config.toml
num_attention_heads = 3
vocab_size = 4096
rope_fraction = 1.0
attn_scale = 0.125
init = "normal"
init_std_qkv = 0.0312
optimizer = "muon"
learning_rate = 0.0228
beta1 = 0.95
decay_shape = "linear"
final_lr_fraction = 0.0
max_seq_len = 512
MLP neurons of a small language model. Each row is named by its layer, matrix (gate and up: input weights) and neuron, and shows model dimensions 48-175. Each number is 128 + 32 x the weight over its row's rms, rounded and kept within 0 to 255. Numbers have three digits each. A neuron's up and down rows have the sign that makes its largest values positive.
Before each neuron's rows, "fires after" lists the tokens most often just before its 100 highest values on Wikipedia text that the model never trained on.

fires after: ".", "\n", "\n\n", "A", " wh", " Wh"
L3.gate454:119157124135120132149122106144137138135182182071178151113149121075208102099118139120111125118150153152133097084147116178139122093112134075114148158152125056154166192149141168133130111118217100082114139120144120103116069092143118072094148142086149077201159086151139137174117111117105099197075119128131099172113082086092132110125159102117149132177148099131125115133110110095078115123159
L3.up454:149125172126101106083112157116083077205181143123090143119134128192185118182170124118082155081150147122106136194101154124149097147118113102175147116156107093160174122112146119094078095165182098141112134081140066092103093148160101016103193125115168062135143115156078204156135124132112154125100178087116139136166094107116120083164175147175129143145145097130191108084144138056137091142147

fires after: "1", ",", "2", " |  |"
L6.gate101:176118154183084151083108098130127114179154169177154052122103155120117086153134103126189127181167122146116135145123162107074145125122126166119121154134216096163098129083113125154112085174140111151105095124171166144136075146180130170189079123188135150160098166152159154116145143114126138125136137192115155105139118130088114150164165148113157193191145099186083130116116116105205164156142
L6.up101:144131148139122127158114047191203084121171112102165111132156107066140105127102125149117098145157121124111106115156124192135148129145111172076075143118031095123148116115165128063100107134135129111085101159127065159140143142095123091083095135159064114145134153145187103158139139132166194124229142134130111132108108069138092150147099136145119134122084085145081140130049086122114114138096

fires after: ".", "\n\n", "\n", "A", " ("
L3.gate305:130092097176100115092122127089156100128150161168108082078103115145149165168149118167152159123110176095073104132139164115136136088165151130141125179186143136150108148218068148165086081142204145132128146110087100072152190174107150101155178114128155122143063136108115126203121172100089128167049154100085100141129108101104178154105187123121220109111137146170113079147121099073079137152151
L3.up305:113123169178122085146188122104090124083124138144101143124084142146209129146175140119131101089107172136144182086092086109166132160144093123158138169132156116092110138142145148181101119114116130106127103115090132149103106139200108140106087141084153094160104138086139126148182204127123146174122149113098165132128141149070152110158133053128171093158106124170123060112056106136134174139131

fires after: " B", " O", "B", " | B", "-", "- B"
L2.gate254:163063129132110114120149128126123130142177150098114145156147125182171117135161130141201152168160162138105157083177077094091207151127032104127124116122084155099129147061166080214108151077146149130160140136132190123116103171147132025089143097145098108115130164153133175172117162061117111116146166139169096102153152117133083133117154110141189154065106148224148129113128097114117126099117
L2.up254:054148102141129101139123110147153120183135077132151150073097146159069149123122179177134155187129154096171149096131095141104101092138124143109158114129152106083103108143133099111094092170094138099145100143107155146142103110086116148134095096114118156134090133080093144132104179076148139205158092073161106138174150100223146139176126171176151147170140158155200141085174123114115142073125

fires after: "1", "| ", "- "
L2.gate68:069115137104102104171121117095142075124127113134148090137159132096095146078123145145143160139122120141150132130107118130069102137128104106130103097171161094163098145111123068091079165100064140125118132099134103165155104162138133134150097144173099166157121090202181137130145151090078120127178135121155091091145084128091079069077084123110161139128142068119102105132090115123133116150131
L2.up68:118138105105147118100087095077123105130162149139155120060109096116125148089126114138129126171117137130158136128116129150088181126141108118117102101202173135188112088115149081150100138094142115142169107076117112093126127145122166113114142169113118150189101148214146120159112120138076173135086139081224141105123163144170069144117107119118133111156121080109112141103141092191228108141178

fires after: " m", " M", "–", "- ", "| "
L8.gate46:093131132136110077194141127101123168118094111129149115137081118132144154117191128138092149111179118134090104123146112047080088134162163130161168059150121137230063134090118085134142132159125136124159117129163114142139139156154075079120112117111144180128120113178100123158172139145086168134149069120111176120100077101069110135063057149132154116100096078134141173148094167104168132105180
L8.up46:134146107136119194143077154101128137122121140136042113138165151142094128152166138096098116122112091113105094144117111110121107157109059142164142103123095144095155056136188116102131100128112156132105190140121151076119109072127124142142174203124123090114158136144118179162116138166147080216131114126142197129087122148064139156103114139108170123101160095101168152131117152113092152128091

fires after: "\n", "\n\n"
L2.gate505:131101142184142086144187165088111115116188138155096146055162133105102147200176130142133179125080116140167049129074134152156063162116128162086080064174125098168122190050155173204115137133155128127118165166115153141099136188101157140131103134141139071163101139165181143143107122082137088131128131101104173098082173142124127122105137147153107119169142137164093074112111081168104095083144
L2.up505:165042142147098086131132161088185097080125105072109101119094108135162139106156117134133117142138179138162163129126142131186104128161110156120173110117145069147142141091158149149092116119118212123147163124162095128183070128137139098088159072172164106155108168137159093109133118128162105133124135175150090090141169166054087127130128126157144139145107153113114188088150128101162094106204

fires after: "1", " ", " the ", " a", " A"
L8.gate13:157132090103114129152144058108107102197145144135104125110131093101098188135136147172116127118119189082118168122117150061144106071105134154060111114119125176122089148104152160096082083098142161140151153078145116138127112160145105149149115162108079138104160125183121085127175085110205142159135149155146094145117111185107067123138138095130135129099139056076127133118126136134095124136156
L8.up13:154110134087108073118160106161161073121103096150129129079132141126107116147172169207145135159078182110106158191149123203077127088114121068147185114104156088127139105148086145110114144130171120142123162086064113118130088166133169112106065129188148148120117176170122173169146135120141095163168141135181115159106185121144042129152143148120129090150132147144126107152145114155134144144200

fires after: " B", " O", "attle", "f", " b"
L6.gate132:139140132100145152189197144117084116145179122168090150136136109078139119171127144145154194102098204123072140143191145114132095120168085113117112161140123148105064113128164103128105149066164148097124154128167111092093095141109150192137109096060147129186108148163163148100024134110141076081165176178134131088120148219129154107121110072183144118125147146144129178128161147162147097158124
L6.up132:100108156112163150108144046103096102131160114145109120099067135164146168111080169154157081131161126125139094113197126179094120164079162132175116171131085161148154129157135109108131131099137159205113132104127081147176116115167090175117177105102130128158130107137079137069131129096193106185117135128174057137120156109161136134154124156121139146046193126119161097081167174117138117218061

fires after: "2", "1", "re", "r", ", there"
L6.gate481:122091167183144187117145132101154120057065091107181169128096211109188116106150122212096151168135158131051177156108128108137117119149152060100133148103161166103183120144176110108090103147104081157175182123176131155132136111156139176136084147146135104136172137180100152120169165120181162120132126174147108147116147103085172185167137119154142169096188170196106122137132174140123096142177
L6.up481:148122143177023106069155132157122120143073096127140156124144095134158091158139090178172099166092159128144144137127125112122119160149141189120214148146126147156021156155121142135132144099103120143157136149118101202152141162063152134077156111158125117148163118136115121189136163112114119141174117150177174073078140082127110130168107142132187095151111157103073122181127094133088133129072

fires after: "'", "-", " al", "ie", " A", "–"
L2.gate311:172098098119113183106065116102163114122140145150058147133109114172124140101110164171099101131105152157077095102110143155177133134142112116127132117125108196152129074136118172143166135121148156126064140105143110131034126128138145152129191089167128099117120168157113077142185106066131127105091121137160136153140176178115121122176121098101094157100111111151131075158129159182180110165167
L2.up311:163114122161138082131048096167076167120107158124123166130073043188105083092143127140097138072105183126118134179104156159086068073169115178153133140074137117121052146107098155109119119107156223151093155081121092110138118112136138149198136114117117115110193095152089168179075144170141131125135146070113135178098132129150122134153127137115141181099096115170097139148132099120113110142147

fires after: " a", "A", " an", "j", " A", " | A"
L3.gate473:169119157133124117088130064131154130069133070127128146126100143115141137086174201086114124113138138149153075111082107151121126111111085074141149151103083110123107165127141158117164181145140101121047137129129162097128149135154149105077109099119105099170109101172103176115121137190118111156116101182134089185118124174160143114105087071157120121158100143080070092133119122171091127177096
L3.up473:141156189161147135147235109124096172152141118063180104160122156100165141098075085116111150132127132133157153123136089132149124193184083161170139122092109165120136054138172159164070142119137139152127110093123142093118095117141150055145188109112096149109144142128130151176100122120154092127141101174115106135093137167122099132142083075165150057190081112168132116101142072088110082071110

fires after: ".", "\n\n", " that", " up", " ent"
L2.gate411:194121171091119074143089150138186121075127142149116118125135104122091129118099198107112192174139135107192077115166193123128122124155084181121159174113112118120191103147150111119115096147168106133108162126147106169093113150149124159119098142156139126124094151114153118089127125101091052116157181131086098071152140186099107125041152079162089139147128107115119086129162121079138084141155
L2.up411:114120153165117120156188184233137097145115169152123082098117209088136112087069147131115083117092130045113149108073118148133131099165143160117130125132139116131135083086163166170153131144145123107088190126107068140113065154134120069199171139140173134151145133113150161149111175113132150114148131169070122112140146132099147140111126117163131114154172094101128069182163198107220130056114

fires after: " B", " b", " kn", "B", "ob", " Ch"
L2.gate601:132136171076108097148116122129129138131107115168082138162183165102087197147186114121128158102078144208091096121116168101132155141157106074118111125146153107155103136101151103177082109124089177143121125110134091083100080134133142150151110134111189159105126101142149149072076104081084125121173153081100161150096158136142123084079089118157140114204140131204156135106163133088142096073143
L2.up601:136115067036106099149096159132142093150114117171139159151141127081109147123118048091102126200170169157121157160148118140130176161169163170133162172197077127117099153094077102124089160080188108059111076127158130124166123116128132067115152138120154147150168111155147157075115127201106114129113092128141135107106156110125156162098094131201133135128088133164102080119144182178160160113095

fires after: " com", " d", " Sh", " n", " m", " opp"
L2.gate674:048144123204147066120115084144175157120185151101116155094192117089108102168117139180080162109160110129145117084132172087072134130157172164140141083071124118179121131103168105129123095174108154130093074126146081096087115128154150115149099108147124139143132074133160126143086114094096115112201121070169196099133092168160157071108147119073098121161057119129147167104131117137155110115125
L2.up674:114135087146107123235126110127111134119153075053112066088116140129156148160158159144106129128118123106197116152120137132094102107079145124127120076144137125126094108182120145127139112192111152149125080179112115150122091081153124201184135135077145152162121162115098077150132097118110157109117096124139153148077100102087115115102118128109134126155105165147129095111163122126138183147129

fires after: "2", "1", "9"
L6.gate219:087170082164108075123114144115164171141087160150155113122162147142134113134097072072134106129132056176137128098093157171132171140112091088098162121130106154106184124094100083105148194121130122092124163167182102186102104117076150131101218170094155140121135131131195094151173093192155165155179166081124167136090202195094120064185167070114088120139079136146105136163152139151150128111211
L6.up219:122145143155171122135145092121158050142162168148156122164118160095116131120174100097135127140165175083062078092115115116085119121091074135126160114110155151123224120151126122195111135199174124130112139110177120162074119097123126125124117196148112150152146117092207142155082131169136151107090102084129066051037073171152137156150132104109123173137126183123151066127146162140120137122116

fires after: "\n\n", "\n", ".", " signed"
L3.gate607:151151091155106132144106138102105147098135130162142128166136094108106151208160174136071119078109109178100151139072176111148135100115099181135172134134157177163134129136172126098127080087096094139119177052130120155130172118106130125104167117164148133118120050110148089156000153075184161130116115144122099195109140134147149097140152123090114117155137151133122154099109102140157064101155
L3.up607:114112144084105113171108143199106170104125079098133130131187127113117111166159148059171194124124140140125144114180109139114109088143129166110105144153129096178167120166123188135189090139180067127157143161118171126069072118162120080100137115124137113148077138147079075131116089098061079141134140116105103144097114125075135162094117135231114132114154099151152092196128170075182119190154

fires after: "1", "2", "8", " mid"
L8.gate368:099120171158143096148061097106093170099145108133132160127129066092101132109133178145108074126147142188126116155090084031089119145169098144118165118115114119111118118068157075123142141153118196238186147137132117146133118124103140114112134155159143190159111101202141109149123151120192126101109124145156108139120132174122168060141115118160139159145096172147110156137171134080092158160121
L8.up368:160170161130103116170128092139129117083153100148113108148123138051151104147201091137080132086125106123154157127118125139146092070121111159126104116103162163115128120114123103064128139122157158099156183161205225122110157157112150227192126119103158152158054082101136118123123125133144117144161142102167088169162171133138070130132095095111189142132143058187095116116156144033110123136134

fires after: "2", "1"
L2.gate379:061059115130116180080143043108182159083166069092176130162160112131165122200093122147090127141155121107087153081195148103131101105119099144160162118132107141159144159130118111105055119117092133099108108138093085156117131133138163060124128190098140127177089098142182129154104129097235120100157144168134123135166162092135089093069093088146128163124126186157112147182129100097160113118174
L2.up379:113099089175156157133159116140152141128157159098105153057147111110108134097124147163096140102148066121108141128150151138162117127113082113104149148141075157118101118122105119117102167044090158145151201135153184119085107129117133116122134069110141065159100131139142071068112150167097139182175154050096081123130066145125119085148107102143141104149158163122131155161150057137177093119121

fires after: "\n", " wh", " Wh", "il", "h"
L3.gate204:104142140139123138149111131145114161101162124126105057123161034073147148081127117110087144125102102095114136108164108130220127107169156128203142159128132095158126128165130133124128181102145164102115128116131131133092126085161172106159196157055138109142153069079124117093127105152113152128098200086143136113128131187151147118102142107135098175143114119177223156139165130135072127102075
L3.up204:142129070153144137157117156100142140125159118158107148103169139114147136156214115126166146147127156164135102176115159102165189071062086106091093092120162122222103182124206123121125125109185137096101046121129141125140104105082136057131154140113079066191192146098140169095045084171135114112161121097111111136144104120171133125122131130150147129101148140150120165094140085053100085085191

fires after: " p", "b", " g", " c", " G", "st"
L2.gate578:127121140136176111097162135087128111148127170119186145174093099148096118134139138117151140071132167138112115176130152114141105179140129164168073118132142117163147161066168122108108115174143158130125117095127099123176130134135127110145086088151111158114165126184083125125089062085146125122130115213127148116114139177100115123105116124104137126101112141154056151146184165155124141095217
L2.up578:104198076106114081164113058121127111167087103095103124096029114095156158122111164121131099085077110159074053126118141130118126129092145107179138103054129121084129134089101111175080129147142167142124135142098117113079112163157097125150158142173167185163102096162117088154086087160155144132123134145131176115149097120096115125121072104110128137110135156125148166097111125138136116150143

fires after: "–", "| ", " (born ", " in ", " (", " | "
L6.gate647:198122126169046153161184141158199117133104111127156114152122143122116114121147132088071119111155144097122095090074147181154144165156071128048130133163146092174122154146073184104173101083146141138091125062127140145117161153110103119113119126135139185090081127123117082070039155097172054097158147114151141143139148119139178145103125062164095123099131073211165159117140130085088152078158
L6.up647:099108108137067106140129146108111108085158111107202084122137066148137155075121070112108090074148099131097174129133132214151138063186114098140151140160137084199088130127158083101112102133148112107066121177157130094154158139136125154171107200114146144160121170107126109131168125140078102148107157135089155151141112079146145126139063066140155088124145123175067165102129126090172124154151

fires after: " A", " a", " | A", ", A", " an"
L3.gate619:153151234138109071129170118121082146097146133078128119115162122152171126125117141116127180107133114166128116111124124140063157099159043095132180099133137102080068156107144174113173150097140139131139143204136142090170088125112160128136177148119086153125107117155100218069171184134157098105146048153132113088099107118095100100122102147143160119139099125128082084157073155181114110186163
L3.up619:135136121059097098124155127162140146105128057138165115172084101110142092157112127173113092126148146165153154094129096185104169084141119064109043134139187099178138165142139107135155137125081180094119106123186108098156135124191142117116112140119064114140166056083156102079089169126200165108154050128157178122066166087162154106147120183125110145162105160141114076123132156133090100129140

fires after: " | –", "ic", " ad", "| Total"
L2.gate170:127088129176111144152141128179128164091192142160131130115134100111135070158143206111113131147148155145152188144183092142128131111154110094154154145144185089119235079144135102142132125121191138190122120174162128132133147126151174099161138136163181173130147153110175122094125101112122109097185065173068120118144123070128100178166086104127074106094101199147167170119101123153085150114099
L2.up170:147139106159184133196105102164136175154186152149141160092094142145167113123187155127122151136144138089108101113131125143139115119119156177150121124157120163103129120126130106084130175096118193116076115134082103093117131089131130071167132195093148155129127140070122191084093206083118127131145121108101036075144165114099111127168120147091107136117103122119119129132110087150064090175091

fires after: "2", "1", "9"
L6.gate108:125154125138110069098194128160154144113147119152148149158130111129182099129132214124128108145108183143097120160137113132116162107086133121121123142083121149150100111149195197113127099127119171113117174116113165140138135134109184138127124068135199083139151118061176055117193098178079095133149134118104157117112125196153134057177127167107139154121146117118042143165132081153132124117148
L6.up108:166113148185132114114182140141157112133075148133171176185096098159133128145100210145102162124123136168148130132123147079079151122117062142111142054076137096158106183145116122110145116139134156144128126159188139088106147129157149108141138089078139157134220124153181187112120130152143141136151121177142121073113122192127154154121105132158194076160162164166066141144121125157138118146144

fires after: " L", " l", " Mar", "l"
L3.gate452:114168110135151096150119138151177124105115128112140071105087207159170146121141162105118130160077125125137129101184130152116123138069161133136086134099137159166149130151158094163155136128111149111095118127128147149131123139138085110100154131087198096091116131108126155144130155100125170071160092144069141212120090145104157136117084139148177137141196124123124159139133169138156052156155
L3.up452:073155113105148084110142121109137164126147158145135137098182122131108114090148189131149137077082117223163165121135141127120122119108134124116131105149074193092131169154125125145131119154177104140145131117148114088110130119062090105099114052131118107146117107073147168113171078099111156129128098120125164113091110142157156144134162099183126133189053147109121106092103129140141097115126

fires after: " L", " l", " | L", " W", "L", " b"
L2.gate327:105130124139097125149169041113144146123140132176126156108111095088078100135129156158125114202104149165130161097191126142139124150079119063131125199140119111129144111139132113112132143130029167103162136111157115206162101114181112100096177106119055086185141098110090108110214110103163111127135108094125101139150098080171144143143076129064142123107153145110155097061135129113147132154198
L2.up327:062131133115129150105157075075199107146114146085110159056099115093059119134143159147121119104124051116168075151134101158163167115059093096182160109166148057143057168089145156137113089106149121128156153101097107099122103117153146167099156149117146152117175099130049104132057162121190129127130096044110035133118123103122150148143127138100150138099158148163114130137113099129102083130096

fires after: "The", ".", "S", " \"", " (", "\n\n"
L2.gate150:126118098034113155100150063123166137086153119132087121087192140117173157127085112108132168122095132088158155142138153136092154143174098198114123162184127105152064161156143098177092114169103096146103094102128041116106090051126162129153160105086197112153157121137094123157075086091141123114194152089122118156133109119098099131081166082136148153128051127125092130183124070091147105132137
L2.up150:129114121092126114121091137111167114129146131071136161111127115096134114122118087052131181133157188107198086118109162161087139164165081119122220123175112091172037095144198121153155113148195153154143085109137126119086145144192180173106117093092146127093136101101106115172129114141103109167159140083123049109103160100108142091115102118129095127168118110130149100153115121080157073129138

fires after: " in ", "1", " (born ", "–", "| ", " "
L6.gate468:172132127130120122184157125134149108076076182107147099133105125118154119125084162085099109159146074080094162092154147159116100109161110091088147108139092093144120140162173125191078149140110164120128160138170142143091147128116151122084041153144108141154116146137067137098165154191134159204076084130155068106129151118129125113054110122131142119142104125108089148145121132076143097155126
L6.up468:138140140167138111117053162130153152151161149175135115089153159132111150178132112141116087030108151110130128089156115122110155133115075124122081100089099088100146142087185110136150096145105080191080159072124113155093198180200127124166155098146113188129095134115151160130066130146138192100112113036144133169183154049155118150089100096134103116169142105135126121094190146106118145115129

fires after: "4", "3", "12", "10", "2"
L2.gate329:160137103153137172058144068125099059097091149129180203136092109051121142147131177126160159152150143161066130082134144109146184104119134057115135133115156191101133156162159141156087126104154120112152131076132135209088088061123092121118098137143058120113183168082191173073159128168083147187126151139103127095105118095109176129179072083096119077144174153156119093126160183151077145080096
L2.up329:162148071122126168081130110126151116049076157113112140160109117111102127133157135122118141161171107145153119137146105130106090108072073117190120047088128142150066169131174160148130138142146146072096103139144125125148127180118158042122087136122102103154147051131114062140122062216132130095138116094053129115132143064117132157170125128128117143115154154118138100182125052142090146047138

fires after: "| ", " | ", " ", ") | ", "- ", "\n"
L3.gate255:115151116126146134193106049172143143118119092141158145105078137108127076094153153192119164144110146117130162104180117175127146166154140127149066116155134147108105129083197074164136128108186123092098089049103110140091123093144168091142105159103148085135084129142131118088089064085123144140149121164190127130166085158120125066078130168110134158109175134091126176153082123169138103182135
L3.up255:121130123110151163099145093107132111171168075126110102109105181121163141115132119140147127098074150183123128177120121159162169108150090113124161113151083172088088142113160136160138122141161087150095099074085117167085127170110176158170129156153099149153095160137101103117100103128106086112114095210146163122184114137180079088143106096176083173109167102193095129087078144137113121125096

fires after: " in ", "–", "1", " In ", " until "
L3.gate365:106164085112157116164127121138122155131165119134184118064169145165161119158141145106081135150153139103119156126082134125102135122158101124082151129148101150151094137133137148129160122154073119099132109098107037106159149184126133096124131173109155158103150101144148208098084145101147055129090094098087186166175120075112102123078099139198120158135092113139033112092128198144134088095091
L3.up365:107152124153129086147122149145100161116163146123187104153066159133151142137089170132121118078107098138152140157089101175139047142186108135110071120135137154124108158088134189163117140074123194135153165128101160159065099115148127158117131185152121160125155116133129148154166064110147144160126131029067163112161176081154106120079076096105137132167137083183096132195105139129127112136166

fires after: ".", "-"
L2.gate39:130166178089188151054155139129132120116179152133175173119176118154137116096144130109123126092105135145123168126111138158115100130087109115133143170153105068154134111111153101103145089094101211092110172119109107074098077059161080137160124097156167145097085122107123071120119149083149125144078140190109082103076140134097084140130080175138173091119127141172156137132104117130140132071174
L2.up39:101107142084157149094217117117172140101119164117122082069112139131140081160150104135168163165121102076166123100138136160110172073133114130113152086102097167115119128158127137176082130149173113172131146174155094104075180107156127117064097132120191111145176088168132048077106129136112171144164128116104107166150171100095081161113123171154178142117154115126136143184158100097133109168128

fires after: "1", "2", " was born"
L6.gate411:125126154118140122099160119091164118129169075159124063082104091173063099141104169151146124125099095165103093125156127105088115166091145108135167102113220114072183060187096151126134152139169127149100127098117109127157136091129164120112116129138123120091143119121169153120106177139083127084125128181118096132090153093156122107117156099165119109124139091162083141125185124105125106119120
L6.up411:088095132127103141058176064113131105144118183155087156170171160092136077118133161163192133169171094141072128146106158176106184159166181163153141080130129125146102169136154126104084170107121139153149126145102132154157128134091166130114083097095136127084058114087148153144153175181147123137126127142105137109084160149131083137139158110176119141157171132129129090183223167123170139146115

fires after: "0", "St", "2", "4", "1", " sh"
L2.gate493:166145166135082102131150109081157209108137195145080134148129088131183140116138074102154139165086091123167086130081113126149127143122131148118091154143130182109136095170122143177058138133083125166157152093167119127149135105208155155123115115097124107112155077133135119104184198089160195147199121127106119135130113085124126119121113130137131109111143076166146141099138130084111114139121
L2.up493:155160079173118168091183149079144115101083158121121114134103147118121118127113142138151147139086143128164113195097139061146181140128123139126122136133079161147153105164107148138032130154175142201128119116109134139160142137140134138114187119107149167138094125073125156108105105144123117167100122133066131077089099128136074141144074102098130105133133126114134143165159088121186147129183

fires after: ",", ".", "1", " |  |  | ", " | "
L8.gate552:148149150134106113104121144141179103148155141181140079157164137143156144110085125109111085190144166094116101107190150143103160092141130127122142127135130102193099099040127115105183124123142112102119084133098108139158143063077143074155124111132104121120151143134076131124142104099118105123133136171065101101135086059125135083171111109101171157146179077220112115094113164123111110095110
L8.up552:172076105143114103182137119114095151121122156161113169180131106166074132167092110117096135123177181135033116130106110100097109118161131160119116107192144085193073137057147182134122095123117128126125161132144118119150191168097111066105094120137087176121107057119070110119180101149147202191117092161071123146122149120082135175197078149085145139207121092130082078158136169030079108126131

fires after: "i (", " b", " ", " m", "B", " B"
L3.gate665:145140125079107125073179086113130122177164130128081146090078164198126152135130111138117153158101125184086141099169179108112184116161145119195130131124137169102159089107127080102137168148162179124118139127038097083203083146168144105081148101158099111167172144136124167129158093135105176170108173125166107097218174141098092085127125038132118093125119143133104126140095152171122152110134
L3.up665:139079145109146081125126113124147141181132159178146155077163105109166156112069194090120119141157103131145083119166125135149095108120094107159088178204158144124142138147145131132101156058164132071083084148137081115134070105130127133162134154146141118105140159095107119098140084123140108170144167131139083085170147144162171134141131109114089119082144145106135097148137063147148119161156

fires after: " | ", "ur", " in the ", " Comm", "1", " on "
L3.gate242:103166090124086173166121070153128129148209147127093169138108084157125152143136102123122153161193122117115105123062149118134087117111153180127082149125150176101123169150170091182173133127109116139102134075140141177110113096144110136069118159157204154117170117128139108177102176079089136083164167106152080054110158086126099116123157132203218127174158087118096178115111072095105126134080
L3.up242:117158123101119127075154103121180175143135158124150144133134168177161104158210123082117160137129184097176098150194165126145114177121125137080087090098084111117083114108160142149156197143160139101148141105095067187094139109094148123164170104098127148099126142137123107205148095154078155124122107072168123117132139107123160142099100161132203102182138154135126103136126106169121063123169

fires after: " c", " G", "w", " h", " sp", " | C"
L6.gate554:115116115160170116102101111143117201093097150114140108127092150090125140123079124092144068192164123113149100124120127142178105120140133136186181090106141107119114115116230125137103141131161171152130140118175142139199134127077097098122041122104156144079158074065132164154145117132158124132111151148221094110079091115163149125109107167161052102155132111164094148087079147106097153071122
L6.up554:147134171109127158157123117157144144097098137163110118091079165107071080135138121059098109176093097098065093071180169154107138142118146192184175116138169096118038155085135202146138110147168099118116088117070062102123144081149118092117140122210133141108137163182143140125064083138143138115150114099165156118088148043170162163083094139146132115133118117111105137099081078150153114151122

fires after: "p", "ajor", "im", " Pal", " Val", "m"
L2.gate535:205126097108134100070151136118109101155099146120070104147095198110135140144156137118133124136130096164141104149157138090067123224089110148137075150122197107116103132166110124129137128095145190096141145095115139093157136153033147140180161110117159111124100196114085097174113100184102131147134150218162094117128088179144087124082170086124110084119104098095108163162104116221095091077155
L2.up535:192097139110198134127108132080088126087099144169092115163134129138122148146162110141057103143121110133107130175114079176083129165117126139107074133100143136156151129140085113127127105106105097130118130108114098096145192148108127116147062101064083138131161121096141101122131160149122126143138105160189167134070089083185078169136179136128110150215130053123152182150157137131113151142102

fires after: "\n\n", " V", "w", " M", " adv", "W"
L2.gate165:120164122171134132154199160121137167122167184119172131124143178160187144151112140162088150120141107069146025121098125115069106150238146152146105131137128147132140149175115123137081124109115147154195152165162112142090158119120130190153105087137110146127112130121107150123113110105096114135164151121134142072110143133116121124128124100154143102107134099159081102102198096121149168102076
L2.up165:109085076156117152099176185182198070175109122133075081124111142097102118095113139096130134089138040141086087099134172191129129204178129116109138126136148174154116205132127155117125132140169134132140147135079047197136138108073147140147092109162142134124042127081163181130103155114077102104130164095153163088119158152157098130141107177069093108109103117152119131098144121129114117171130

fires after: " on", " sh", "On", " On", "e", " F"
L3.gate112:142111070040100106121136097131164155159195112144077142117125143129093151115083105162099203103155160137093117154115107133172150117129173127161100122130126128176138114170117149097181131134140134121142146099093094118141153166161109105145113091083133132088160109151104119213128086142155177148048099090231102077142131082076133164162124128131080142118083139158137079164146097107147128137115
L3.up112:154117173131204124150135108159134129093168146143169104147134119145087167106121126110138107143121170141145139126166093121114126091132201096139092193152063119132019149194125136050143158104164136129168136095093178070114144140165164082139153147099140077080165120104118146114220136117121160120089160123132078142174070108127132133169086089158092167146149103111128091144122138113136090087125

fires after: "le", "re", " g", " de", " me", " incre"
L3.gate125:116105081105143135157127117134103139072154153084119138128125108097154110082135108062097094155102078166123134139209148105031174134121127149151081115139159109123147150101102121087098158131106167147130110153147109120128095141100148156173124106123132119082124165120121125054152157119081113108144168095172120149103143109164089133101150092117134102093058142154180150130155134135182063126139
L3.up125:132093185153101145068178109142164141070147170107080175142119080132136149094127086056109106115170138185167151145109117107096135059076175129123175125126097125097157174122112122099116131152079129217124105118160151136109133137126054116125092128108128093121175148157139062117176166084144071133177113172174117148047126091117093148125122096148167108150080142154107149142140136099134137178108

fires after: ".", " where"
L3.gate326:074106104098136141111111093137147147108159135171109174153079179152141100159140123100155149151060128132160167119088093121153188124140152171144105151142185123118123094108157094125132098088085104161159128155167157128149146109108077102183097175158150118170147067117107149134110137127115103116106112169115117162127184077116104129115121202153146181146116150188098155176110102086163161099104
L3.up326:090169071132091095121119178126142097147123176101109082069184138097149074156119152166088118172136140110136135142113136137044127106086100110115119116132096153134156107147213177185050119080128134131157149107146103158069151072144156190102141133169143082137079051133072133117143075164112137108123094124112125101144138168103107080173155060141097078160072099125111099147144213121099148101076

fires after: ".", "\n\n", "L", "\n", " L"
L3.gate493:176094096145131064139155138125128154106177115183089108148136143180095096132139117095204155165064168196084135140144118121123136135148127107168120184134108184153148139136133110108122115149103121100166118179097108144107157027133123155115097087149108059226165101145155150182173137138121176119135080131132053147153118186128189115164136096152144169099128124126122114122158152079147159107164
L3.up493:077190109086116127111158173130169110158160110096146064085127116145096113138108085142116087085126173123114137123152166127106093129186138138146118147169125145184122113109129080152124083122151148111119107146106166057098178149070142132117179148135119092145123106094116075053143087114099123132100156086112143105112079137091160045112117153086128095146094132124166087113099159124149116071165